Part of a small language model's weights.
Architecture: no biases in attention or MLP, untied embeddings, normalized queries and keys.
Training: a variant of Muon for these matrices, 110M tokens, 6739 steps.
MLP neurons of a small language model. Each row is named by its layer, matrix (up: input weights) and neuron, and shows model dimensions 0-127. Each number is 128 + 24 x the weight over its row's rms, rounded and kept within 0 to 255. Numbers have three digits each.
After each neuron's rows, "fires on" lists the tokens most often at its 100 highest values on Wikipedia text that the model never trained on.

L6.up49:095156101122089129109135114117126138149144134142095113140065118125103121125140133104139148184099125127113140103100146147118179123153155100135102138155113167114118114083147124122135122149103086125118182112098159144124141094116137084085097085158115103108112147108129097154179124078121087137142143137146138067163142118142105093130117085125122108138112145130167095142161120149134142149153
fires on: " their", ".", "e", "-"

L3.up356:099195092119166112129146102126101122112114125170158115147172134138129125146107124123115135169163084132108100155141114101153137156111142136114121115121088136149087126131123117144133116144104084075146122107102089114126147135107103151103120126094121077123119134127132116149085155138131123075124143132090166116121075115121147120091145107111132149154108151135144178157129100142141139105146
fires on: " final", "ism", "mar", "time", "year", " million"

L6.up354:093109099168124152106127159116109152150105105120125111085118132114138136086069121097095142124081120107164093148116128131138101123118143144119153096122107127115135109136095135134111149141132142090139169131122137119104123131112154083141098093135128108124133118159142141106111159102124148113153166113135166132091106126137123178157129117115129110098095150133167134124138133154134148185121
fires on: "u", "am", "ef", "b", "fin"

L4.up545:146095143157123137115177131132126136131128102112117148134119108103138070114125111121120162159123107178089070130095154110146133115145139086123111143121096110124109114136095161105149115150094104119089137133096137167123109102094122137156121142154151146135096130125142141124140136075121116142125083104076084105157085123129100096167106087162159119150124087148102161143141132144112128151140
fires on: "ain", " album", " club", " announced", " Kingdom", "t"

L3.up501:151125114164101136138130129151165078164136121123141108143102139067147144130096137127131100134126137123094142123094121122159073127126123111146123154119118117150123131143112128135108112140138113118112133114057130140095105162148126127138116122134120099153163166121177124144102120139142127146127127122112164165118127125108119104072138069093122144115120161124157118141113161142141114182121
fires on: " tr", " Dr", " comp", "ig", "vel"

L6.up611:117122141164082157160130137140117137147142072120117123140159124125101138121179176119116145171165091081103142160162156130099146098146172146112113101121096104117110167166148147134096141122127080136153167081095111169136162089120145093069134181158120142150120166130115132132110105119141142097145124087076108105153160101134141134115152115141139126181087119109128123130132088143118127144100
fires on: " more", "ve", "ish", " is", "mo", "un"

L3.up351:114180098128126125111080138119116126162151149147132138123094098125125108164146134098134150143132121153144128153122117143142081114142166152165086122143137142135154127132134111095133129180102092119144136147106161124111125103125110142131108138124097097111112121162094098149121153140145101151134134121119183117120146110148096137123074141141155132118171111112182183111101147077080120133110
fires on: "===", "=="

L4.up221:144089131168097113097146140094143110155110085122137150126094148125126125105117144118132145144114178080142119151101146119134126114158153101111118099165090105143128152145168118138104164136107150161127094143139093100113129131094153124111165136129129168116078172126123153173123073143142125127137107106120116150126168126138127105149120137124174111140127139130163135158114172121128114125129
fires on: "d", "s", "tic", "tt", "e"

L3.up52:086108124108121095131114123106099085159123163126123095140113150123139141129142139109099152148121123132147157104144167155095144123098134157071145087135101100134153185138154122125170182145118105149101116097101151150118151155128156119122108115114121130148102143146125107137164130096131148109124155114131122153137143112148161092192136137186104161156112148120135098137134106117152150157158
fires on: "s", "."

L4.up397:130134147141103130114124108146150143132124137106098122112174133108109123141138123111149126116139152127115132144129121137121122120099123147106146146114169110143142107156069129123151148135132073130134090093142153112132130142126161077097135146072091109148108107138113099142145136136143186122130201146156119123112108110112133121132161105148138128141159112126168115142153076107155159179094
fires on: " ex", "d", "s", "x", "ic", " Tra"

L3.up684:144105099114141130098097096100133159135149145136113120090139171123185168163082138144143115092115153145152139104124122121136117090106120103159131094152136154146137117093123121093085122092142145094142065108157150117146124158147131136105104128123122124109102133126107095117145127143119153092052130138157129147150125099141087155088075139109141128126151084153125124144171135120112108135140
fires on: " own", " me", " represent", " −", "vi", "ir"

L6.up668:088116106157195119152153130084105117138109143143111138087101152100160149089114116074125113097136135139124145084146148123107112134116101134121095139132116157126120127114166168169145130130112098093113168156124165119145117153137143112113169154140097136101127106158115140088154143126142120104119163090131118099125136134109099152102155094104103167132139148130121146131146122176091117149106
fires on: "en", "est", "re", " /", "ce"

L3.up23:143124113106144155100104095121150126156127131158165110150114084126066151146104116121086178148104122160088139130126150127132140087116169136152160139168132125151138074087140110108147075111137119143106135120139126131115081088118147135127132113114150090153099165146144130114136119115120117157107125115127088131178170110154140112134100113115156144123134150167147129188131115136102088129148
fires on: ",", "-", "ang", "ak", " |", " and"

L4.up431:115178093150094112156113139135147099133144112130115152186150110121088131121109132103091100152141124139144153111148071106135124087125162175123126164129146141145120067162145124062164136132139131123117145119105147061119103128107121121171079130119114114127138109151100132078088092135134140137079111100123157129168095142152129117185109134162124142159114120106173155120148123129111113101125
fires on: "==", "==="

L6.up252:118129123110135127157096091066128136139151099170099096119153112145108084110126141123130134140171126131135125143160088157153126097154122085147114144104111174129145092115146114110125139090100150124132149144130144109064108134141121157085158127118108111100165147135120146113154139097104104171141187118156132124122143124059123085114125151102132106117126138124135137143120124125140133108105
fires on: " to", " along", " near", " would", "la", " at"

L6.up67:095118126137133102143121150087146102147115085131163094170131131154134114118157112122135106153101113117108108132128150117111157112162131109118105096149126102093182146111089079153142128162169111091160134121125101076090133148122094108110142141123112167129073133113146145100109081182110068095124123121140118154129102111108117109097114112141160127142123123113136091126122131115124111155096
fires on: "s", "d", " describe", "ic"

L6.up590:137115123177096131128113143157120090157101120139118117152109142114127127118134108096116136125111120121129118126141172145132143117162104164159143112130140129133136158131122116120052169077116157157137103095132116108143096115117116120133151135130090128156091130092115119165114164146077152113148165124178137130148149131132120115131126102151088112111100057130087128176137157078119089127089
fires on: "w", " W", "\n", "r", " w", "b"

L3.up270:145114128120123076176132136129177108153121126151113147134100154123129160171151091105136132162141155118159143134155123123154091127153201129119135104105113138119129083118123122158122164079128107155107131158132124194103175130129124124072150098169153100121122120141140136134161113107125136120122085132136123109162100106104143173149099138111146176095135114133144143126103136150129159114129
fires on: " include", "American", "Release", " public", "al", " Indian"

L3.up142:086129106125199090137121135129102142174109136117147107090137123157124101132138158113121160148103139103118098137131131141120150142124126105142106109104136141103147100140164120132142161148109176051112175132149095127123079096137106131120122157121125114120111126092150123134133141137095139156133153114165167135100168112074135151131132122108130110155118149096168117144121140197111102118136
fires on: "write", "style", " issue", " building", " describe", " some"

L6.up512:107110141108147139135153120105122139175129128168104108142117088131152133114119140116092137163130100132144111145098071164149096125132109099135148111100118121109130136136144116110128124118158158103136101127089094102106153130098121141138181082127118099138147161146124094069113094139129129166122151113141105154160132161109106129145099147134117084090170110102166137143063152104164124064153
fires on: " However", "er", "d", "us", "n", "ni"

L4.up717:110143136137087171129118143090084120128146146155138127163109088107145116135148127129123078122130102134128115099068096107149110123146123133122137105128091157089153120126148130067159156139118098144124167122142093160117127118108138128161106162140106153135091134117074134129111137115140115159111111127158128141157138086092176125102124114118088132130103135162100131110090121081122116125070
fires on: "w", "f", "ge", "ed", "d", "ill"

L3.up226:138121119127163099164100132135142139124132129157140126109132089110177135184145161148117099155138171160106089121091146114115147108167119143146146168136125137146126126091140152104172148099097167122108108091138168086139113177136133152082146202125129097142099097159143109110126099107099139152088154124125104119082145102097121177108116134156091117154142128095146121113159089102103155152101
fires on: "vision", "ed", "re", "c", "o", "s"

L3.up234:086094123167133136120146174132095144164133162173122147161167152140118105140139131141136117120118104144167104132127121147130095096125169116092127152154133109114131125165105109095139102085121171181141125102126122130186159144130108152131149084148099087113119118119128156158146117139107118150138122069150109144153116098130091142116171125126148148131131155146152120152070123098164161133101
fires on: " than", " different", "gin", "Species", " |"

L3.up263:123152129115182135099124096102091131158119193132128115133183091152169120141113107120129143133139132113135114109156131095119143156118130106097122104136104109149085116131167180143197101132103133081127117131121106126123121119152112161120152134126137092110132138105117127114094102103120142122191139111124094099129109136123135159133098086135114172135120120103133110142124165149136096151086
fires on: "elected", "ed", "ate", "ction", "–1"

L3.up22:132148119100118163110138100134116133146132177143069131152173138163124133093151158146140069156142118114107136112119124092127151146121161117167136155121113144114153137155101106124124122138096180126154134091151105109119113133151124140111129147114183120135040122144096180165136176108110125164193101191119104139105143114145134132149132135144097130121169126115111133133119130129131100130170
fires on: "ef", " $", " case", "ed", "Species", "b"

L6.up262:123134115098124133110143140134109102139105150124144154069143104147133126111161149138100120143131150105135129109116104126113138125161120147129178119103117102094147125139126140145119126182132154106110138100129098111143167162124097101155180149141128140082102103138098163148106159100099108107104124171089133155065120125134138109131095108159127142142151126125113133150147121139130119163106
fires on: " Gold", "ed", "F", "Species", "ide"

L6.up482:112147127157153157100117133126118123129164079068156093149122140093134097100130129092121137100139147088085122124084125131117096113152123159132142147129105174115084156134103161143127151165142126148141081119142141135144130114107115154113100113146172136132112129127084129144159137144126141117152130147131118102110145121128145149144154162174102139153149110115091179149136146101104116159131
fires on: "it", "e", " it", "in", " this"

L4.up123:124098099101136093141103138119115087175151134124125131114100116133125187175163166113075137136102134177156145101126138133144159165186129152162114156117111126109129142090119131145152136141143123110087112139138151146111089130096141104094071138126111143132099092112152088132142122168129140106123119151076138189129143111123130152117154142138101131113122160139155112104118091098146101151112
fires on: "s", "er", "ly", "man", " Thomas"

L4.up640:104133133186136119162116157123146117153137121169116110136117094130146136140109131153096132128125116107131084132127136088127115086109150152107103151126127164121139109127152134135132115099128108080073138122125171154114115117159148127090093170132147124108101157107158144161157134129141076179118096109134093106127139111138143146114161141129126115152128146167129135161136126140099160114153
fires on: " |", " of", " Na", " J", "-", ":"

L3.up229:091119139148083134138158133092114119129082110082129111127110118146051108108117141175184136153160129130152111163121137075127097134171130117063162117116145140115151111127134122128142111137109112130102125120159110122147151100134143104166092122106216124104132106121112136121120135122130105127108121148138131081149154102100113102174153093122133070123129115171118145086132111101127159138140
fires on: " Fa", " named", " world", " region", " children"

L3.up164:120138120155132135092169099123140154106142132172115110096132137146110188120115108152082113124102130125098095108127079161102110112165075098138138127149146153136136125169141170127148144101143098140166150131127132152118120149118122086116110103178119121133151106121116145179103125152104148156147135153101114097114122178150127104137132106126150081130171119126148143072104119144147145160110
fires on: " well", " Gold", " village", " Women", " club", " India"

L3.up510:140140118142130143116141098157110150135146139175129142103108140126144089118161130115149101092141172134143105092173122139116093139169099123129155137156121122089146121137124099142192095075115127121123090126110089098111161098139118113148150139140124136097132099105127137171106140171122162152168208154109076147179154158167134165116123125142098139147092136094110117150144105127113117113096
fires on: "ver", "one", "ive", "g", "ce", ":"

L3.up112:091149136110151083157161114109140169150165121200127149137070150131129105183125088161140106159125114120143139116096123155168175106116135155143137140096090156102090141086131089107113146109124143091107150160125163105062119105122140126155113128127122127132126147167109105133132118102084119166091138114178119118159098128112088133147124138114139142129122106125167157152149094123151140160139
fires on: " |", "•", " North", "---|---|---|---|", " close", " much"

L4.up81:132149142133128137196152130101166107120078155131093147145147118111113137137117132102113136194122124149088109106144121078108141127152139092149128168112104150146113128114133141134117130138078113126137160155074132123138132132143134128151125131161112167134116138143097097091148120136114160107141119139139140127139136098107153124137121112145090140124159194133125170150111062077115129136142
fires on: "s", " not", "See", "um", " of", "g"

L4.up498:120161145136142113125087139099123145150137097150130097171166113130126126146125165107122119159103094156165146087158157145173144084132096145104143176122118089152128141116131132146165120095123122147138125148082123120151099110150125132083129129128130114125151152158158104135115137145110120117172122145147146176132142153088100124142117141143087127115128088120157122069143084110107144103071
fires on: "th", "le", "x", "-", " |", "the"

L4.up242:129097123158115111153129118147125139133118123127089102136157128116200102192099114105126134174106086134083129105142094115144141154160154124161147150131107133131137142128137124119140144163113142117148156115105139123104130163128112122165171172141137132131107155128111057092107109136097139136114140164155127145108123134151146119102127109111124135157145121101152140127107143158133095181093
fires on: "ub", "g", "s", " well", "ru", " provide"

L6.up398:133158107141134162137162085139126124139123103122127136094131142112166150106123185139079136088094159152143193145177094088127122099115114115153187130182086147107118075134144131138135128112121114124112107175133093143147120135108114099151159133125100148108121134113108142165115119110109135164116147110127129122117097123128106128124148177158149149131116134144143155139094134149131152111126
fires on: "d", " to", " of", "ed", "ly", "."

L3.up647:143130131163105104125114155116120151171086118129162157143139149143149111136197129089134126127113123148123166141142129149130124082116089114155136141163107117151169141128140087151120136130164154138111118140110070121119125124107077137116136188156127121112103149102078115102125112130081102137151158082138135116117119112132138084177097154098115104141201107116111117118068153090134134100101
fires on: ".", "-", "d", "c", " |"

L3.up331:116118151125115109121152132123135123162099145138110119139157131142141099155143120131158179156164152111182108130126104110121089115125149160154146152099153145134127134151133083136119159098148122085075150132119152126120106122123157161127156114141143159146081137154146142123147158126102102147111118135082117128069148130115120134121138169118100173122097145110144133141094157110123110106110
fires on: "ta", " of", "us", "s", ",", "ence"

L3.up453:133147095100134084116149121130169127150109172185157088173104133179129147140110145098127112122139110120160096128158109112112117118141126131138129114141112158104099090106140103098124182159123153094162150135123138117091113125118162135049175121132091105124127154118103116144092126147141097123106164130126138144148126119117115185090144117139142159098135104128134162144148131138134119135105
fires on: " San", "ball", " goal", " professional", " final", "year"

L6.up676:119191141205110150141132140124126134138112089137137135133128122124144097140144130151143104149128077074100071098094126161152104127093147157138153124128127150115164129156112139104163122127157129112102153141120126151128123141134107122083146147101120109144099164131163164145172129132139165148137136138103118115109164079155123142105138115139117112118070111080137132104115113132106132165124
fires on: "age", "t", " more", "ron", "ttle", "ve"

L3.up614:122137131116142123085137104100133151135139139118098147113111144144127136117153116153125148097123158155095110117149167113139150137141109153111117092134139118129133094138133136089098123143128125131094128133131120104140118125156152118102142130130177118137108089121091126141182129137155105116092128078104080076135130132160108182105139166098150118143105103140105141138114130180153148142095
fires on: "b", "ic", " game", "age", " base", " population"

L3.up63:144161128167124099075127134155114125147160149124153142110109195129108158098079117184120098123100136110102114137138106116083112131151097097078099111151120151117155126121088138153140100153148115120090138136147117119140155121132103139160086157136150142083118174123101127112104115141154094141108149108147119108119077083119144181099123154133172147129102132146163105083128114151157147125159
fires on: " tri", "rate", " population", " make"

L3.up98:150079112098129096159148121131150107159124139116101086121149157126150161116098176095148084159120153115123122145099172129143142125134181142160150118147135139125113128143154109117189173139105109124148168109114135102112114145145151138150144141154133115149123116093144162162114127088113095126103144144172143172152160152124134115134146142140150147149120145126114184149162146121118155109154
fires on: " each", "ney", " player", " Service"

L6.up130:122116103099107152135162174157150137173153133120122161114132111131094138102163122112161163081116118077146156159124144130152106152151198119132113149120160119113133094156156181117143187114125120153114155096166155181151144155141162138140118119171136094128148128135100144140134137122099115134111144144124117111114112122117095136111139097131152082139094165124117172166127105120095151103098
fires on: " her", " south", " more", " around", " north", " car"

L3.up35:126130132113139137142124111146099128125136176135127161084129095063087109104138124129132171108170117119104138137116095147129133129148134109121166094128182161132144082160160173116127153143128100115147166155144158127124101166153186128094146123137154149101145110137132135149099138067131127092115117146161118136144087130139078148139136146157139133118188154131116134101127098138110156150096
fires on: " Court", " However", " hold", " date", " power", " Time"

L3.up384:139105173137089144116119093141128116154133089138133132118157158099185099141109110128144136147153108092108098129145135120137160154144104119148124086128139105164202107139176110145084140124118147087111083112120132150145164120077159138128150103085136184110125148161167110138111102121130128078157144125104139129174128129150139122160124147146144122150117088180142137157148112153121153091100
fires on: " ==", "age", " feature", "son", "or"

L3.up470:113116119181132198128145153133138138149112135136127148152140161156138120150137099144111145146131168089125110163115115124148133090138140116146135122151141127125123110159096173122123127166112135095143181118128179128097118118107166119175140168126121113143115121120083097124166155125117149167148128098151171126137105124119145192153126138122095130124182154159114093112120100106094127129108
fires on: " plan", "n", "k", "em"

L4.up319:103129106137139147152088160105119096164109134134097122126138135136133121155108154144124092118109096151128126122136133150074112111128141107127155145068096082147156143151166106129149136134154143135100119116147181149128123132086113109153138166080104134135131173139132107141123148145134150161104134143156124146111157114083141168136117135113133127127121085092133115147126153099132112111135
fires on: " we", " ==", " Pla", "lin", "ut"

L3.up208:131087085066113116118169167124105130127144116153159090132139133109155112125172158124124111145131150062085105140117134127099167163153138137137121156128130146151097146126154120113129142107147109139111158118136142121071148152080166148068139128089119138110088169140108103116108095115124170128111134154109106109094157099118132172135123104101093158128125126123151184140111082150149137111121
fires on: "ar", "lo", "il", "age", "−", "ric"

L6.up695:121116136116123149153113157139107130142151150127181144126084121150154097146164136097117158159156138116146115111135086147141123130176130147144098140143069103151159132155135119102173144120131150108091119092163142151101148114108171137114148123173106144090058128129113134101143157125136130121137107135140120109138138117180098150100105128109134151131060170108107106128104163124144134133135
fires on: "ate", "ed", "ive", " La", "f", "Release"

L3.up246:108151116157124103134133178129136125113135127146121133130152114182141135100152123106095150100126113151112149072149147132125116118132112150110099163124099159124139072133119125113092137123107153125135178112177143096128062165131107094135129081130134113146129093120138148148160108125123115144105173129128117122143143138122111161113137143121132166139145095130155105145115118164128165136150
fires on: "or", " Country", "l", " place", "t", "i"

L6.up498:130186126138118128127143136134141120124122099153132104119174141120141089126133107131121146102083131165153089128113170174091099100140129132131081168140129210119123146114095101110091139127137097094085150088142146108121126148129118131122153098133175113131105144116109137149132101129141125145110138147148113127099103090123103140151114145137141147164121120148108078136093122134126085102140
fires on: " of", " area", "al", "y", "ing"

L3.up697:169156097162121082122080118121114101141138136148137106110093125112108120174092106132148118141157143155102110109173126097159127147103113111115101139137136104143142098109117156144123119128103117108088147137131121086117071149137078144192114155091126137104160093147155142156153136109119132154088116127106072108075098103129116138146112125113133107137114069111180141148104188153139165146130
fires on: "ip", " Pi", "ri", " App", " career", " Mu"

L3.up526:131144151155144118116170137138128098144135109129150099083132099112112127131114107163128139163099112130147154140102099094138111119108147134080132094102111163100146164091124112105115132124141109143118063113129128132117110124124157138083171101149079139139117135166103127087104102127180170142109148114156150137211124146116145110207126134125130104136144143165082143142090109139145133112104
fires on: "d", " However", "cu", "mb", "all", "ff"

L4.up83:104136114132118119120144111082132134128123150131098124134145133092161171118135087175160124148117101171145118134145133153149092149154087142143107139157125109066132111128117086130174120113149162126166119139133131139124113178132124129146138145125148167135070107135113155129156134127119113105164167167110144143107174165164158146125106119127129127180107131137133139177141147110098151106118
fires on: "\"", " between", " of", "et", "on", "or"

L4.up595:133132098148149133157171141144147159145110117161120114142150118178113157135122126114138146124103171151121107148138206107118113147185119150084119114098128117154134123164162112079117139108100111174132125142146156150136139100089115156102103135123100165092099141100119083110122112186075119141114130128153139128115100144128098115132142130145103151120102099134124135116134060125144085148143
fires on: ".", " and", ").", "'", " that"

L4.up598:123123143185105175108143155083147173143106078124129097126100133174129117119094139117084158079138082107138132156118162130136117102152139135137079093123112130171123098122080159138086109075128123130154152130150101141130146147120134105107165151118158098124166146114119146110131146146144075099115120121143154175135159127156132158101132158180114128105110144132148147143124127148162112115102
fires on: "at", "un", "an", "ad", "er", "va"

L6.up574:136136141119142125124166091100097114185105139141120159114130134144122163121155119125149114145147116109095088114152110122133100122109146137151180113112101158118132160122153115101049124126137127130137142145100172179109122145129112098133154165153159156122099106127133163136145149128161172112119130099108117112140130121102138121108152132120144150116125147113135143126097098179122143098158
fires on: "p", "ft", "0", " would", " did", "cu"

L4.up739:128149092124107132089126120154124112098177113087111147115161179079099118105150143153151116137112104140148131121113117111159133121134137148147109160151131143095145090163108170125165079119155141103123127140131129119092141150113139162140104109091101135099122080135096113137170143103114096151133138127144126102136128121151084098101144139158103123141104093100147133137146156152130111179159
fires on: " that", "ic", "on", "er", "or", "end"

L4.up583:126127125146141139136144118131188145124103106154081114125142182119083097097094126138186128105196111111141116157107115156141132116134150136086131101124137156108120116160099128148108155147159128110134116084124132125143167134135132142110122143136117180132128122117106076171113164123066139132144140092128134104145128130133141159168134167116117190140095144132137140133106084067118117139115
fires on: "tri", "out", "per", ".", "it", " Church"

L3.up96:099122143125134089093120137152120114150105125107122102107161139116103121125135149109143146191117169097116085130159152145068113116144129154094122138141151153116139084140156134182092115113146115084138106164126140150092111111154111112108134152120105098111151095154131111118121068128141138170146126127138141156152111114073100143145123116128115116157092129141125088119104105124125142123106
fires on: "ki", "×", " +", "put", " title"

L6.up556:123115130150121158104118092127132095166159096151148116130121144095154157126157155106137121093099117104131123109129148157103107145140102133160130152093108214125094065124163129163141162155135109120094173150120145139125147147113107140163108138088113135129095136087148095098134094144108119129141128116142124156077118084125157132118130141127147068115102093133138142073138155122141110141119
fires on: "ly", "t", "y", "ally", " and", " well"

L3.up135:133135105171137152096134147145116117137124104122157083119103111099143083128130178090119108106099131119143094132106127112152125111121125132133108146078147112128129137134132112117063194127155164128147147124140092131091097134150152110134109111110074119125126117125122110145125107132095108107114125102057119101145135088132157177113121144119104125181134129124148160138133117101150106154114
fires on: "op", " career", " 2025", " medal", " Grand", "ine"

L3.up379:126178130133115132183114136082141100165097138175118101129122111141129116073153129125144107143108121146117141118107095130128156152117103124102130121118129128108148123103201147119174158093135143133136130096102131155156131120155114147138104136105133147121139082211114117106109145115113177126117147133133138115124095137145141116147095096088161087097123140147109130165154130130116076106143
fires on: " until", "ir", " Je", "u", " one"

L4.up28:091118119153142130126113115124086070136153093169126108173120116141148112122157106097113082142110106113151142093106127102143141119163106103113101129112133127111099117137132185100112138118181110053112117146181155102113146137156104133126118160119134094125137122140140087158128105148132112171144097143155138098153149137097102147112133118165098130102144140080100113142139110104153149143097
fires on: "ck", "king", " another", " their"

L6.up395:115090131116126139161118170082107141140134104154133112152128126128105143138173125135137139126102158111106171145125119081170135129125128106113132104177140137122120125183134149125120121119143153099131136163126105137165099118165131113182168128146135079113085123105147152116071104121087079126147149133155121142127124109157139086113130150134173153136139145122139152170107126156167152156131
fires on: "it", " consider", " Mc", " creat", " describe", " C"

L4.up317:107115135127106124155154112138107093129126143133136141123087112116082122078154167136126125126132181142135119121071180144128131123127143109123129090103149142131089125131124117071155147155157164144115133102120132179150175153133157134160125121126064136122135121185106138101089108150154156103124181100117141135137154138140164098116123132094112096117163117111120114090186132114136127154125
fires on: "ar", " 2020", "re", " 2021", "und"

L4.up418:135150131104126187106155162093119134128109133141193095152090145152134157070124159143094127131134116136137087099141094122085114105175159089114112127135124130121125085125129140144154145143100083129111086128139133081131144107167112117115165118101076111161068132089101091139164111121132119157150165093164106124127116142120095125185153103096142134132140158127131152137123135106145119132173
fires on: " appear", " along", " Record", " design"

L4.up259:127078121115133171162133144140145114152194140104122075110086125158120149122126142128143116098122097133098114110135096098193103145069169127112138085151077130127142112107101107137144138142148128131127098103106136170098126092122167098115088151134112148107121137136143128115118125112119134113141140117113124152163107113103152168127096152109136155153121147122096147099123110163115154091120
fires on: "---|---|---|---|", "old", "air", " what", " between", "al"

L6.up624:130149099155109108141122119118098103115147135132179123132189136141139156109123129108134153121109117157095124100099074143108102108157120115128147095122140095141120133127170117161135134138122169164160091138130145146170074123120103072154155120131128159128119156174132106111131116144141161110107123158107112114120098131113132106138161129144155154097140157151111168153113090099117127105094
fires on: "a", "u", "ing", "ir", "et", "ar"

L4.up427:110128129119138151156102086155134139110112098128105121106157145131108155145130134175147141075158132114103117109092119131151123142162149126159123162180129130102127116098112140207122140115135105118174136062117165172124176183165128140113104129136126095137177120109136112145133150153102095107128095075133148107185141093139061130129128143159110129088173145128130127095109112134126123114092
fires on: "er", "duc", "tern", "le", "ton"

L3.up629:121150097117158128148138148067131089128132153125097138131141119148142160109133119092141105154153130141125087122122132124184162152146168100125098130140118111135104136182144181130117141114114152102121090153084114121143118153124150119160153131140138147157097119110136101104083147160063155126140154134124121140139103124099163126102135098125093157099122118136112113109118148170145080187105
fires on: " lo", "vel", " single", "w", " show", " comp"

L4.up191:139142066121136155101151120146111150175145101163072113180138102124127110122136138154123134117148117116122135143149148139157114140186131136129113112159136125110101126140140134120164120099100115159175148126138168124162095118137120147115094121115141131138124081111082083116084116166083090143099143080142136117139092171145136109110157132188108098161113128120160104096096082119113149151137
fires on: "."

L4.up621:166128119074165118117098148111157138137134122128186097090085095064160108159114164126120124141128098148108126079158098106148110125143133137156107118152110140135104095112124135128111125126150120083096130147128154062137111136165134135138129143120143115113102132130145117131134132169119151129137143124101129093103141073144155110110182120137131124134133138098082158140123139150138144153119
fires on: " such", "re", "s", "o", "ed", "est"

L6.up453:135141123158168128146119103097116132159142119113137134107076130151127108107110141109111145140113151115127069149142127116203149132133117114099149110134100128115177113142141118109097105110141147120123141088162122137108130129151122149120127145078098129093103129139084115116181122091132153189130093109090104124176121133104118104106155156087117187162123149165120112151095093131124157120167
fires on: "ed", " appear", " was", " comp", " would", " came"

L6.up503:107118110139113080106120081089133128143146110160112160097119140090113135111138100131093095119146139090140094147167107151141158064136084115123157112191109177120136086125117112118096130126142172129159101129102159125122144132107119116105155092107120136117101142122103142142135103094120166102099154110158148101162121108134098131172150141106133109133125131150146150188122119149109174129136
fires on: " would", " between", "co", " to", "us", "\n"

L3.up740:100147145140116147085134125132095141138158172116139164100154136118122105133143101155112117114123174136117096093080132133115109149156109126121089110150139108116167139152127129166111149090117134086134128164140079114114134149145116149160121128117169149136135104111120130192123102138114108121146114126152084156126134153151082082116115133137094147119147090116134144134132174155119127158115
fires on: " control", " against", "od", " book", " those", "vision"

L6.up691:130124139128126125081137132071100078144102121128147115135159094089132115144100145087078127190150125117115159145123141138103124135110166082129093100145136120120145118129139129091176079127103132138110109141086175139144112172116120140128150159116104138132053124119134101131146115150144150132150131106149118119168130115150155143105144132099111117127119111112116133176129164140128151119152
fires on: "s", "la", "us", "bu", "g", "l"

L4.up275:135095105125147119131098104135083088130105122153141114120157086165146060125113164138126120126143126109153167124124124088125110108134149083115103096096114093173181085130142117181128120151084131148180136136108122134144113111126120149115132144121115133145134115134105153084175102128087100150117124127144131118083136132155139145124063126087081171130135124090156097107143144112125109097130
fires on: "ter", " Si", "g", "us"